config = dict(
    n_layer=17,
    d_model=512,
    n_head=16,
    n_kv_head=16,
    head_dim=32,
    d_mlp=2048,
    vocab_size=8192,
    activation='gelu',
    norm='layernorm',
    norm_place='pre',
    norm_eps=1e-06,
    positions='alibi',
    qk_norm=False,
    attn_scale=0.177,
    bias='all',
    tie_embeddings=True,
    parallel_block=True,
    init='normal',
    init_std_qkv=0.0147,
    init_std_o=0.0147,
    init_std_up=0.0147,
    init_std_down=0.0147,
    optimizer='muon',
    lr=0.00688,
    lr_mult_o=1.66,
    lr_mult_down=1.5,
    beta1=0.95,
    lr_head=0.00394,
    grad_clip=1.0,
    warmup_steps=200,
    schedule='wsd',
    decay_fraction=0.706,
    decay_shape='linear',
    final_lr_fraction=0.0,
    batch_tokens=65536,
    seq_len=1024,
    doc_mask=True,
    train_tokens=487000000,
    steps=7432,
    dataset='wikipedia_en',
)
MLP neurons of a small language model. Each row is named by its layer, matrix (up: input weights) and neuron, and shows model dimensions 389-452. Each number is 128 + 32 x the weight over its row's rms, rounded and kept within 0 to 255.
A block is one neuron, or neurons of one layer that tend to fire together. After each block is what it responds to, as a language model described it from the Wikipedia text at the highest values.

L4.up305 [157 164  86  82 101 161 125  99 145 139 143 117 144 129 156 188 137 117 179 175 137 131 103 114 181 131 156 112 160  92  91 130 174 121 104 159 147 124 142 180  88 111 197 113 117 175 157  97  89 122  75 143  66 135 138 169 172 135 159 165 123 160 137  89]
Responds to: Tokens that introduce a following name, example or value, such as known as, such as, namely, notably, e.g., including, and colons after fields or times.

L10.up193 [115 151 127 119 163 110 142 115 121 154 106  60 115 152 172  81 153 120 194 110 135  87 117 160 125 106 144  79 137 165 125 116 106 129 127 136  90 114  81 102 107  94 121 161 156 125  74 117  93 106 141 165  99 141 101 144 136 153 122 116 146  92 138 104]
L10.up326 [ 98 148  41 162 118  73 114 123 147 144 125 119 122  97 147 134 108 139 132 118 124 152 110 130 140 140 144 174 118 163 118 182 157 160 182 154 119 125 129 131  84  80 121  64 155 103 130 159 149 117 130 204 184 106 135 187  90  83  91 132 163  46  72 136]
L10.up372 [ 77 131 148 150 178 156 118 110 123 105 150 135 131 101 161 109 141  71 150 157  73 106  89  91 132 202 124  94 141 149 114 125  90 205 130 106 137  83 101 180 103 113 115 181 156 135 148 135 117  72 110 131  94  89 130 165 191  98  76 117 141 106 109 133]
L10.up452 [154 137  99 113 110 121 126 142  84 195 133  85 103 101 147 144 128  98 170  86 143 109  73 154 118  70  81 146 100 132 112  86 103 152 183 134 144  96 145 124  79 124 167 198  60  95 101 141 170 197 130  99 157 140 135  84 134 113  86 141 169  89  76 174]
L10.up456 [136 113 129 156 107 141  75 110 139  71 165 127 147 167 102 131 156 146 172 123  86 144 137  98 121  55 171 115 143 188 138 125 162  64  79 136  98 134 157  65  94 115 116 155 110 119 114 149 150 135 181 125 122  92  67 190 137 100 173 128  98 141 182 105]
L10.up646 [147 183 116 184 141 123 117  82 138  79 179  68 106 133 102 125 107  99  74 124 121  92 117 133 151  77 124 154  42 108 121  54 148 129 173 127 102  71 195 122 126 127 140  88 142  96 136 106 135 239 107 187 105 103 159  79 127 103 124 116 150 181  70 164]
L10.up660 [176 119 142 108 118 106  94 142 119 123 185 153 126 163 175 154 134 145 126 122 131 138 125 148 133 159  34 208  86 104 124 125  96 147  31 159 166 118 123 144 109 106 106 104 116 194 135 147 111 151 183 181 106 134  68 104 169 109 135  83 138  80 135 177]
L10.up749 [149  98 118 128 155 131 176 171 154 156 200 142  74  91 177 133 138 166 152 135 143 128 203  89 199  50 122 156 146 145 117 125  92 161  95 130 140 178  90 131 155 100 125 159 163 182  78 133 150 111 202 132  92 110  79 140 158 138 154 174  94 146  97 100]
L10.up866 [153 154  72 116 152 152 131  48 123  92 117 109 107 119  92 130 170 171 115 122 150 153 102 159 127 116 134  93  81 147 162  33 112 106 118 167  72  86  88 139 127 192 103 134  97 164 158 119 114 132  96 130 131 146 163 122 129 162  75 102 163 242 109 123]
L10.up1121 [165 187 149 132 114 153  84 170 149  85 108 109 126 139  75  57 141 116 158 160 122 123 134  73  93  92 208 129 158 141  72 148  97  78 106 125 161 147 132 170 123  84 204 126 165  94 103 128 116 153 157 152 159  71 184 144 159 140 130 121  97  76 106 136]
L10.up1547 [166 117  83 198 132  86  87 119 150 148 126 127 115 113 112 119 122 125 167  90 125 141 128 134 119 131 156 110 114 149 138 126 104  67 131 130 110 182 165 148  91  90 167 137 107 123 132 174 199 157 128 115 163 150 185 110 171 120 126 165 116 108 140 144]
L10.up1566 [129 186 114 133  91 161 112 125 122 105 145 173 101 116 102 140 105 123 177 126  96 162 134  91  81 136 188 118 126 165 123 144  84 160 102 158 149 133 148  68  74 109 111 167 121 127 123 175 100 103 130 151 200 181 129 107  69 138  69 150 136  77 179 120]
L10.up1634 [103 130 187 167 147 159 142 168  66 161  99 126 116 126 114 161 199  81 172 143 140 116 185  62 130 182 141 196 112  56 103 131 139 146 172 127  68  94 131 190 127 135  84 181  98  90 144 105  69 140 128  93 196  89 187  93 157 107 130 160 180 142 171  96]
L10.up1644 [132 179  33 114 122 164  44 162 187 138  99  46  71 140 117 124 146 145 117 140 118 166 144 118 127 106 151 127 132 173 144 117 108 161 104  76  93 116 135 135 108  90 103 144 136 116 132 123 110 114 135 160  87  96  94 146  99 111 155 126 132 171 134 117]
L10.up1979 [ 98 170 130 149 176  83 155 176 137 103 126  95 136 150 117  54 134 107 162 115  86 141 153 139 130 109 123 116  90 172 127 135 108 143 103 157 139  80 133 108  93  90  75 101 120 197 133 169 163 171 126 152 148 112 131 184 188 147 136 155 135 137 133  80]
L10.up2042 [ 81 117  95 138 141 139 143 123 128 125 111 187 126 104 121 148 149 111 164 134 118 115 143 110 152  80  71 144 119 122  94 145 139 106 121 110  56 107  98 226 149  63 109  56 103  81 167 188 136 144 106 115 113  93 160 129 151  64  85 133 159  38  83 142]
Responds to: Final digits or million/thousand completing large counts and sums (75,000; 170,000; 50 million), plus was/be after a person's name before a passive verb.

L4.up1338 [134 146 165  41  90 135 172  87 114 107 133 116 138 161 145 201 137 106 185 109 172  96 155 205 132 151 122 105  92 107 118 123 160 109 104 159 106 138 125 134 129 104 174 145 118 126  85 107 114 139 123 108 146  81 175 159 163 148 130  81 120 126 183 147]
Responds to: Final word-piece or whole token of a person's given name, right before the surname, in lists, tables and bios, such as Man-uel, Rich-ard, Chris.

L5.up37 [122 118 151  75 160 117  85 144 149  89 130 154 171  98 147 122 137 164 155 102 107  91 119 193 161 133 128 110 157 101  63  93 157 126 136 137 164  51 131 178 127 161 154 131  99 163 127 112  94 152 152  92  97 187 148  60 129  70 135 186 138 106 101  83]
L5.up81 [ 97 101 138  96 139 136 110 112 153  94 181 129 128 105 106 173 116 109 148  78 119 149 141 177 143 135 105 171 159 122  69 129 141 101 139  54 139 134  95 136 182 129 139 125 164 207  99  95 110 178 100 130 104 196 163 114 172  77 110 151 139  66  78  93]
L5.up181 [153 117 116 114 109 128  71 182 140  58 138 125 153 122  58 162  42 194 121  94 125 115 147 134 169  75 144 161 141 153 123 113  91 132 133 116 189 169  74 111 140  97 130 129 103 132  90 139  89  92 157  88 116 123 155 192  88 116  89 133 165 145 133  97]
L5.up370 [ 98 118 133 108 127 128  75 141 194  95 126 134 142 139 136 152  76 144 120 123 116  85 137 165 188 158 155 141 126 127  71 133 155 101 178 100 169 107 140  96 177 125 143 183 158 150 130  90 119 163 127 114  76 147 152 107 133 130 120 132 139 114 100 140]
Responds to: First token or word piece of a capitalized proper name or title starting mid-sentence, e.g. Hol(mes), Game 7, World War, Book(er).

L4.up114 [126 152 110 128 130 124 154 115 187  99 164 116  54 145 118 146 104 114 172 135 121 195 114 170 112 102 161 105 136 149  70 121 135 105  86 126 114 143 135 158 114 103 142 117  98 202 172 128 135 125 134  99  90 165 125 174 207  70  79 158 192 165 120 143]
Responds to: Tokens completing numbers and amounts, such as the trailing 0 in 4,000, thousand or million after a digit, and quantifiers like many, several, number of; also some word-final pieces (Finn-ish, wealth-y).

L10.up115 [141 133 117 135  85 176 130 150 132 160  92  98 161  62 110 152 111  56 133 115 155 165 128 121 134 105 124  81 139 102 152  94 175 127 107  92 109  90 160 110  82 161 185 158 124 102 115 140 159 146 159 187 123 162  97  78 137 143 133 210 103 134 180 126]
L10.up174 [144 173 137 143 109 110 137  61 108 132 137 145 124  95 117 158 112 102 114 152 120 111 136 151 122 120 122  53 133 146 128 137 151 168  55 120 175 120 146  99 197 129 114 114 113 116 173 164  93 156 210 114 188  57 126 161 149 183 186 121 128  96 146 121]
L10.up448 [164 124 156 150  47 167 166 191 128 211 153 107  79 108 163 112 126 124 150 104 118 118  54 137 163 111 122 169 132 153 120 126  99 111 133  99 113 144 120 112 109 116 141 142 161 129 144 142 171 126  87 147  66 153 118  71 153 117 108 113  78 151 147 148]
L10.up627 [164 150 164 136 155  97 152 147 177 159 113 134 122 109 166 142 123 111 146  87 140 111 141 134 142 161 108 150 109 172 124 111  90 146 131 113  87 162 186 175 115  55 119 116  72 158 123 156 139 174 107  84  68 187  85  71 104  80 152 120 166  60 122 120]
L10.up679 [201 104 169 182 140 125 123 156 136 188 151 175  93 140  79  83 148 122 102  83 104 172 173 178  85 152 140  92 141 103 107  86 132 134  92 152 132 117 113 142 122  95 165 117 162  86 182 150 146 100 142 114  48 147 102 102 189 168 126  81 133  91 112 169]
L10.up743 [ 98 160 155 177 102 161  99 124  86 131 192 132 116  98  87 127  89  78 111 110 108 166 122 131 109 154 134 156 147 172  89 129 149  55 106 119 121 130 205 213  79 155 145 214 152  95 103 151 144 126 149 112  92 135  82 111 163 146 104 141 134  74  78 119]
L10.up824 [ 71 136 139 131 146 165  94 133 102 101 133 123 151 165  94 142 150  91 129 167 168 110 123 170  92 183 178 107 144  88  75 125 159 126 116 160  85 138 160 148 157 159 105 125 145 156 119 154 146 107 139  64 114 124 141 199 133 148 112  95 126 128 102 129]
L10.up972 [127  99 160 112 177 100  81 201 112 140 119 128 128 139 171 113 178 128 122  90  94 155 184 110 166  66 189 183 109 129 135 136 169 152 139 116 128 112 157 144 137  86  94 188 122 142 121 124 121 122 135 120 134 128 121 144 124 131 124  59 116 140  82 155]
L10.up1177 [162 168 148  91  91 104 113 115 126 192  77 101 121 161 177  85 205  89 117 108 158 159 104 125 179 105 106 121 144 135 122 126  92  91 121 159  99 109 106  79  78 167 106 137  77 134 147 117 126 172  77 110 120 179 101 112 118 163 199 130 139 120 161  86]
L10.up1258 [154 116 180 191  58 164  80 114 111 187 106 126 110 139 156  84 165 140 146 141 172 116  79 138 153 118 169 107 113  78 121  96 139 143  99 135 165 138 131 132 100 105 116 139 154 186 160  85 138  92 115 212 162 177 108 109 130 104 101  90 157 104 145  99]
L10.up1529 [ 86 151 136  96 202 118 117 169 176 166  99 113 137 106 106 150 112  82 120 101 125 126 128 130 134 115 110 146  98 104  89 133 134 111  56 125  92 160 100 116 190 153  97 114 146  40 117 133 159  95  51 162 184  90  87 101 151 116 144 183 159  74 144  55]
L10.up1751 [135 172  83  95 109 139 174 176 181 197 130 105 127 156 143  73 133  93 132 134  67  95 171 162 166  87  93 155  72 135 174 149 150 122 169 161 144 171 118 144 121  89  86 165 135 152 106 136  77 106 105 159  59 174 119  71 164 129 138 113 102 124 131  82]
L10.up1755 [169 146  97 118  55 136 190 144 137 178  71 141 155 117 145  76 107  59 105 139  97  88 153 178 156 103 108 134  71 173 107  99 111 132 155 171 126 148 154 129 127 108 113 169 116 117  62 129 129  98  83 149  71 164 142  58 127 112 129  80 136 143 163 109]
L10.up1860 [105  73 170 208 100 154 140 165 114 154 198 176 110 141  95 112 136  74  77 125 129 149  76  96  86 166 137 137 132 116 104  73 171  94 114 117 131 178 194 123 126  72 134 129 149 108 146 133 148 108 119 133 156 144  83 126 128 180 130  56  65 108 170  99]
L10.up1862 [128 161 166 135 110 146 165 122  60 159 147 131  58 131 107  84  89 141 148 168 123 119 117 116 146 166 117 108 166 159 136 127 145 119 156 131  82 145 140 119 153 121 141 153 155 106 142 122 105 135 121 151 105 107 153 135 152 141 158  61  89 112 120  97]
L10.up2034 [154 147 169  80  72 124 144 153 156 136 173 139 114 102 157 114 139 144 113 138 114 132 119 116 102 149 164 123 164 103 160  78 155 168 173 160  87 121 152 137  88 119 113 216 132 174 124 109 139  68 108 189 111 113 145 142  88 172 121 145 131 149 149  79]
Responds to: First word or piece of a proper name, mostly given names or place names, often after in, at, commas, table pipes: Good(man), Fort Sill, Mar(vin).

L5.up54 [120 134 155 162 153 152 165  91 147 104 161 157 135 131  84 114 118 148  95 179 141 148 207 133 117  88 177  90 128 118 103 119 126 156 134 107 171 135 145 161 157 139 106 136 107 142 123 117 135 109 136 116 197 131  87 110 113 112 116 131 153 156 188 159]
L5.up491 [115 196 100 148 119 143  98 117 150 123 152 150 139 143 131  74 127 130  95  78 145 101 163 117 157  59 125  72 144  89 156 133 155  99 180 165 187 137 194 105 141 115 119 124  86  45  93 149 127 153 116 196 138 115 112 140 110 172 144  78 161 128 135 159]
L5.up1245 [118 113 156 129 122 126 150 187 142  81  87 121 211 115 111  94 126 136 170  89 159 134 133 171  97 153 157 132  97  93 121  98 149 133 114 111 193 170 121 172 127 138 112 182  94 169 138 134  88 115 125 115 166 136 134 143 160 138 154 141 159 117 104 124]
L5.up1844 [137 119 155 142 142 144 136 110 107 161 121 165 163 139  87  96  89 190  75  91 162 147 125  54 114  71 129 140 181  84  84 129 125  88 200 138 148 106 118 100 147 181 149 130 123 111 122 134 150 145 141 102 134 139 125 137  92  88 116 189 127 171 130 116]
Responds to: Later digit pieces of multi-digit numbers (not the first digit), often the last or middle digit, in stats, tables, areas and counts, e.g. 17'7' yards, 6,97'1' km².

L5.up337 [151 162 109 195 135 106 140 146 134 160 151 157 113 161 104 193  59  96 192 107 160 129 139 125 114 127 119 143 130 112 115  89 165 101 139  59 153  85 154 126 133 102 122 112 161 134 103 102 107 148 103  99 101  90 160  97  98 123 150 163 157 133 112 137]
L5.up527 [165  76 132 131 123 159 128 122 110  95 136 102 131  78 175 207 149 138 151 118 128 143 154 122  52 129 100 159 123  94  97 136 170 145 104 129 107 172 165  92 119 118  79 131 159 147 125 127 146 117 138 159 155 125 109 129 183 142 127 129 140 134 148  91]
L5.up1783 [130  98 102  73 139  89 109 106 202 158  67 132 155 104 193 124  84 117 137 128  91 123 178  64 209 178 146 113 149 113  77 151 148 130 143 103 165 182 125 157 128 119 134 122 131 150 133 154 107 163  78 108  58 136 116 116 156  87  92 162 144 144 141  72]
L5.up1985 [170 138 112 144  81 122 174 158 143 160 150 151  92 129 146 172 120 123 162 122 127 164 157  69 148 113 169 101 123 102 131 191 149 118 155 128 167 184 203 117 146 111 119 105 147 159 127 116 102 180  80 165 139 131 152 100 200 115 130  96 126 112 117 115]
Responds to: Titles, roles and appositive commas just before a person's name is given, as in "medical pioneer Dr", "casting director Mark", "rival's, whose…", "Count", "President".

L10.up34 [167 100 115  82 177 115 125 127 109 167 125 108 100 120  89 128 105 148 132 123 104 110 142 172 160  56 103 118 149 127 111 132 209 144 132 114 126 171 107  87 155 170 104  89 123  55 189  90 109 122 122 130 133 107 159  69 101 161 116  72 140  97 117 111]
L10.up47 [ 82 160 106 156 169 131 147 145 115 172 122 132  89  60 113 145 150  87 129 133 142 140  78 135  99 122 109 191 139 128 124 133  86  93 167 155 145 162 160 103 117 142 104 175 112  97 123  97  69 110 108 216 101 116 125 138 102 108 158 131 148  76 160  73]
L10.up79 [132 164  96 143  34 150  84 135 140 142 144 161 157 103 164 188  67 112 187  95 167 105 121 127 108 126 189 183 113 129 153 119  51 103 147 139 138 140 107 153 106 181 117 141  54 123 128 164 170 136  75 135 128  89  68 212 173 126 116  78  79 109 109  92]
L10.up208 [119 172 164  86 131 119 118 139 152 157  89 122 175 105 148 136 186 146 107 162 119 115 133 170 151 143  85 105  74 105 158 142 107  60 127 144 103 146 219  89 118 116 125 143  67 114 117 115  82 112 150 146 133 160 155  92 154 106 131  67  97  92 129 116]
L10.up486 [146  73 115  82 157 152  72 125 142  95  50 123 159 170 154 155 178 179  94 133 134 176 134 111 117 100 129 128 154 144 123 190  96 158 127 100  72  65 154  64 158 203  68  90 177 173 188 103  85 123  50 108  97 158 126  99  92 150 133 116  86 110 116 137]
L10.up626 [118 121 143 149  82 103 119 159 125  23 149 133 166 171 137 104 124 114 115 114 143 165 142 133  82 163 195 158 118 127 105 106 111 136 135 109 120 153  99 155 154  92 160 106 198 120 134 134 165  87 128 139  62 122  92  50 104 122 134  23 135 136 147 137]
L10.up751 [118 199 130 100  98 152 104 137 166 114 139 131 150 191 115  90 102 125 163 114 153  65 137 202  89 129 131 184 141 153 113 116 106  97 131 120 150 126 107 129 116 151 101 109  97 168 163 111  79 125  76 130 158 139 109 142 130 135 125 131  90 162 153 165]
L10.up946 [173 156 125 144 127 154 131 164 167 171 131 104  87 178 146  73 143 124 123 110  75 166 132 152 227  45 147 140 182 156 149  91  72 122 154 148 144 216 124  94 131 187 132 114 100 159 171  97 116  94  70 122 101 149 126 132 167 204 125 145 116 113 125  74]
L10.up1238 [132 132 144 118  49 165 126 131 111 129 131 129 150  89  92 147 125 146 131 105 209 136 175 163 105 125 103 138 133 111  91 148 169 121 120  91 117 152 122 115 172 124 153 174 129 129 159 123 141 116  99 171 127 121  89  89 132 116 111  82 125 108 134 140]
L10.up1375 [149 116  73 158 114  93 107 161  90 198 143 104 118  99 118 112 141 119 151 159 100  93 107 164  88 150 152 155 114 172 102 151 177 131 158 114  60 186 141 139  90 125 109 122 190 166 162 128 144  93 143 172  84 115 121  57  65 110 162  99 128  90 143  95]
L10.up1477 [139 116 100 108 163 128 168 117 103 123 185 133 159 106 129  94 111 142 173  91 172 168  63 153 109 166 152 126 158 163 141 127 113 103 171 175 120 182 169 118 201 205 116 140 160  89 134 159 141  78 130 125 128 137 168 151 185 158 128 101  92 102 149 137]
L10.up1517 [208 134  78  98  94  90  99 125 151 162 104  85 158  96 150  78 142 157 110 125  72 154 146  79  89 145 116  95 150 144 148 148 112 117 137 134 105 148 129 122 119 127  90 117 136 119 186  84 201 140 138 100 154 130  94 106 129 108  92 170 158 170 149 138]
L10.up1551 [105 156  70 133  88 127  73 130  92 193 166 146  77 101 169 131 152 157 141 126 163 125 132 113 145 157 172 167 145 140  67 113 103  94 192 143 110 180 151 115 115 104 100 100 155  88 139 107 105 120 106 137  83  91 159  75 147 156 130 137 142  99 123 113]
L10.up1611 [ 89 150 156 130 156 112 162 111 139 162 113 177 148 147 157 110 171 169 193 165 142 116  64 128 125 155 113  97 160 150 122 117 139 113 112 119 125 152 131 146 122 140 118  48 124 162 141  92  74 149  98 139  54 161 122 133 150 122 188 108 114  93 120 137]
L10.up1652 [127 132 124 157 126 197  99 184  92 142 100  99 131  30  95 114  77 136  95  94 105 158 106 136 101 116  75 136 122 126 125 140 161  56 101 200 165 122 117 104  94 153 151 113 151 133 194 127 159 175 111 139 145 127 133 183 156 138 103 155 153 116 112 107]
L10.up1866 [130 141 184 118 105 133 125  76 128 126 182 217 162 161 171  84 144  93 116 108  87 115 152 136 109  76 183  67 108 160 123 108 102  72 116 178 129 150 136 118 101 148 109 130 139 119 181 102 111 108  88 121 123 126  96 110 188 132 125 120  99  70  85 182]
Responds to: Fires on the opening parenthesis right after a full organization name, where an acronym comes next, as in Federal Emergency Management Agency (FEMA); also on quotes, "as" and "called" before alternate names or glosses.

L5.up134 [129 163 114 135 111 172 114 120 150 164 147 118 147  89  96 125 154  92 134  46 127 107 144 187 118 105 151 136 177 156  92  67  84 102 176  99 100 115 147 140 118 115 123 188  76 138 112  91 142 130  80 154  99 120  97 152 165  78  86 122 177 159 121 132]
L5.up738 [146 116 176 159 203 152 122 145 118 108 182 184 165 187 158 124 178 104 188 130 106 149 111  83 187 148 107 147 104 139 133  98  97 146 135 175 107 115 135 153 153 158 141 126 106 110 151  79 170 120  95 176  80  57 140  94 158 166 105  97 165 136 151 148]
L5.up1176 [149 118 101 145 102 134 118 154 133 123  96  98 141  79 118 139 147  96 103  69 151 132 110 153  60 153  69  90 121 117 139 135 164 104 123 153 135 114 118 128  96 113 126 168  76 144  26 151 119 128 170 139  75 126  74 139  57  99 141 134 119 127  90 102]
L5.up1364 [164 151 170 116  91 141 133  59 127 121 150 104  83 153 101  96 169 127 116 101 151 188 158 158 166 170  85 131 130 131 104 142  83 119 137  95  74 145 117  75 125 117 139 122 164 121 114 146 126 157  92  81 111  82 102 208 125 132 111 115 149 163  78 118]
Responds to: The third digit (the decade) of four-digit years after "19" or "20", especially birth years like 19[4]3, 19[8]6, 20[1]7.

L10.up87 [160 163 113 124 165 107 158 173  69 118 156 147 136 132  99 100 124 189 164 104 111  61 196 154 165 154 121 180 148 131 119 120 102 140 141  89  87 182 139 112 137 143 129 174  85 146 146 126  89 107 169 127 146  56 117  90 114 149 140  70 148 113 142  83]
L10.up470 [183 110 143 104 101  73 112 134 133  81 117 158 182  84 142 120 171 142 172  96 127 114 126 134 127 154 194 140 132 102 112  57  86 106 175 144 149 155 220 118 154 153 109 167  96 115 115 118  80 114 124 166  84 102 134 135 137 136 105 135 128 140 147 138]
L10.up564 [159  89  59 130 114  77 135 212 168 143 168 128 152 140  99 129 108 125 194  97 141 135 183 122 163 132 160 132 147 138 129 123 120 133 180 101 176  90 131 155 131 193 137 116 159 135 144 136 106 129 159 124 111 154 115  53 114 116  90 135  77 130 124 102]
L10.up585 [136 126  92  97 174 107 113 117 107 116 254 101 148 150 101  84  61 145 123  91 110  63 118 163 148 121 142 156  79 127 167 134  96 128 111  96 114 134 138 191  92 138 141 106 117 155 165 131 133 123 182 139 119  96 124 105 166  94 163 133 104 121 108 153]
L10.up650 [129 196 143 100 143  65 156 104 158 113 176 118 166 121 164  89 154 153 179 104 184  88 124 200 149 166  94 156 120 121 151 136 130 183 127 122 143 144  65 135 110 124 139 153 107 165 136 187 149  98 149 196 103 121 108 125  88 129 157 102  91 114 175 167]
L10.up750 [159  97 132  61 127 143 123 132 127 140 146 135 112  49 127 101 174 154 111 172 105  86 128 133 125 128 145 179  97 107 137 145  88 106 174  79 107 129 142 126 116 162 123 131  67 136 156 132 152 102  94 147 115  56 170  86 158 106 153  93  56 151 159  93]
L10.up1081 [ 96 122 131  94 105  90 117 111 109 121 131 111 202 167 136  49 134 150 150 139 123 146 157 144 132 102 157 199  47 157 137 120  64 187 139 110  69 115 155 144 101 178  53 145 158 191 152 143  96 103 141 132  72 138 117 119 176 106 144 108 137 130 127 121]
L10.up1095 [152 156  66 132 110 122 142 160 139 127 122  69 132 110 111 170 117 145 211 159 123  81 124 109 155 150 112 151 132 133 218 123  97 132 119  52 117 107 178  98 140 131 101 141  96 135 137 123 150 144 153 174 163 102 195  92  54 105 112 146  88 123 101  55]
L10.up1119 [154  90 121  93 125  97  75 187 151 136 184  92 142 157 150  73 126 114 173 118  90  98 144 153 166 191 112 196 196  59 155  65  87 160 162  54 160 192 180 122 135 202 115 124  92 133  69  82 123 103 151 163 101  99 148 124  93 193 168  67  79 119 164 153]
L10.up1226 [199 135  88 121 137 136  80 112 116 114 203  97 171 126  96 180 109 119 163 130 123 121 150 113 106 166 119 163 169  97 138 119  49 185 152 115 194  60  74 128 125 110 100  96  53 152 127 171 147 167 111 122 191  91 104 144 111 110 124  93 103 129 195  92]
L10.up1340 [208 145 133 119 108 121 193 122 167  66 191 181 182 108 122 114 129 109 123 147 146 181 133  74 159 158 101 140 136 113 163 153 127 146 148  86 189 119 141 150 146 158 111  65 125  88 126 112  97 132 122 199 184  99 143 148 135  86 158  72 155 150 164 117]
L10.up1417 [181 156 118 171 197 123 152 112 135 136 168 105 144 131 137 112 190 124 102 113 113  70 173 165  79 124  97 108 116 110 121  85 113 192  50 129 199 146 115 102 100 141 101  80 130 124 135 186 160  87 198 109 108 142 114 125 111  71 170  97 175 134 172 151]
L10.up1556 [ 98  76 163  92 150  65 190 163 108  89 160 154 155 112  94 102 133 161 123 173  99 118  99 138 147 143 123 136 129 165 130 131 127 108 108 144 198 124 163 141 135 169 145 104 116 116 153 100 157 106 101  78  86 138 128 128  87 101 135 111 141 123  72 198]
L10.up1917 [177 105 156  95 161 139 117 123 123 129 130  76 158 147 103 116 169 146 140  49  53  33 136 142 114 160  85 121 127  81 138 152 104 184 126 147 114 179 155  86 126 123 106 124 123 125 109 121 144  82  98 121 119 136 185  73 116 148 110  62 137 179 141 189]
L10.up1974 [157 170  98  59 132  51 183 143 160 139 148 158 108 126 138 152 135  92 138 189 117 115 146 135  92 168 137 134 155 102  63  93 118 133  82 118 111 154 153 104 152 136  88 142 109 139  88  67 133  92 152 119 140 140 163 105  68 161 180  65 109 146 104 115]
L10.up1984 [127 139  84  74  85 111 138 158 104 108 198 103 160 167 139  83 147 125 151 121  79  69 129  87 105 151 118 151 133  71 158 131 102 108  97 110 150 180 123 140 179 185  84  91  41 125 123 134 106 109 149 135  80 106 139  91  84 139 191 122 137 155 134 156]
Responds to: Word-piece fragments inside names and numbers in lists and tables, such as the middle digits of years (19'8'7), decimal points in scores (94.75), and mid-surname pieces (Ker'ou'ac, Met'id'ji).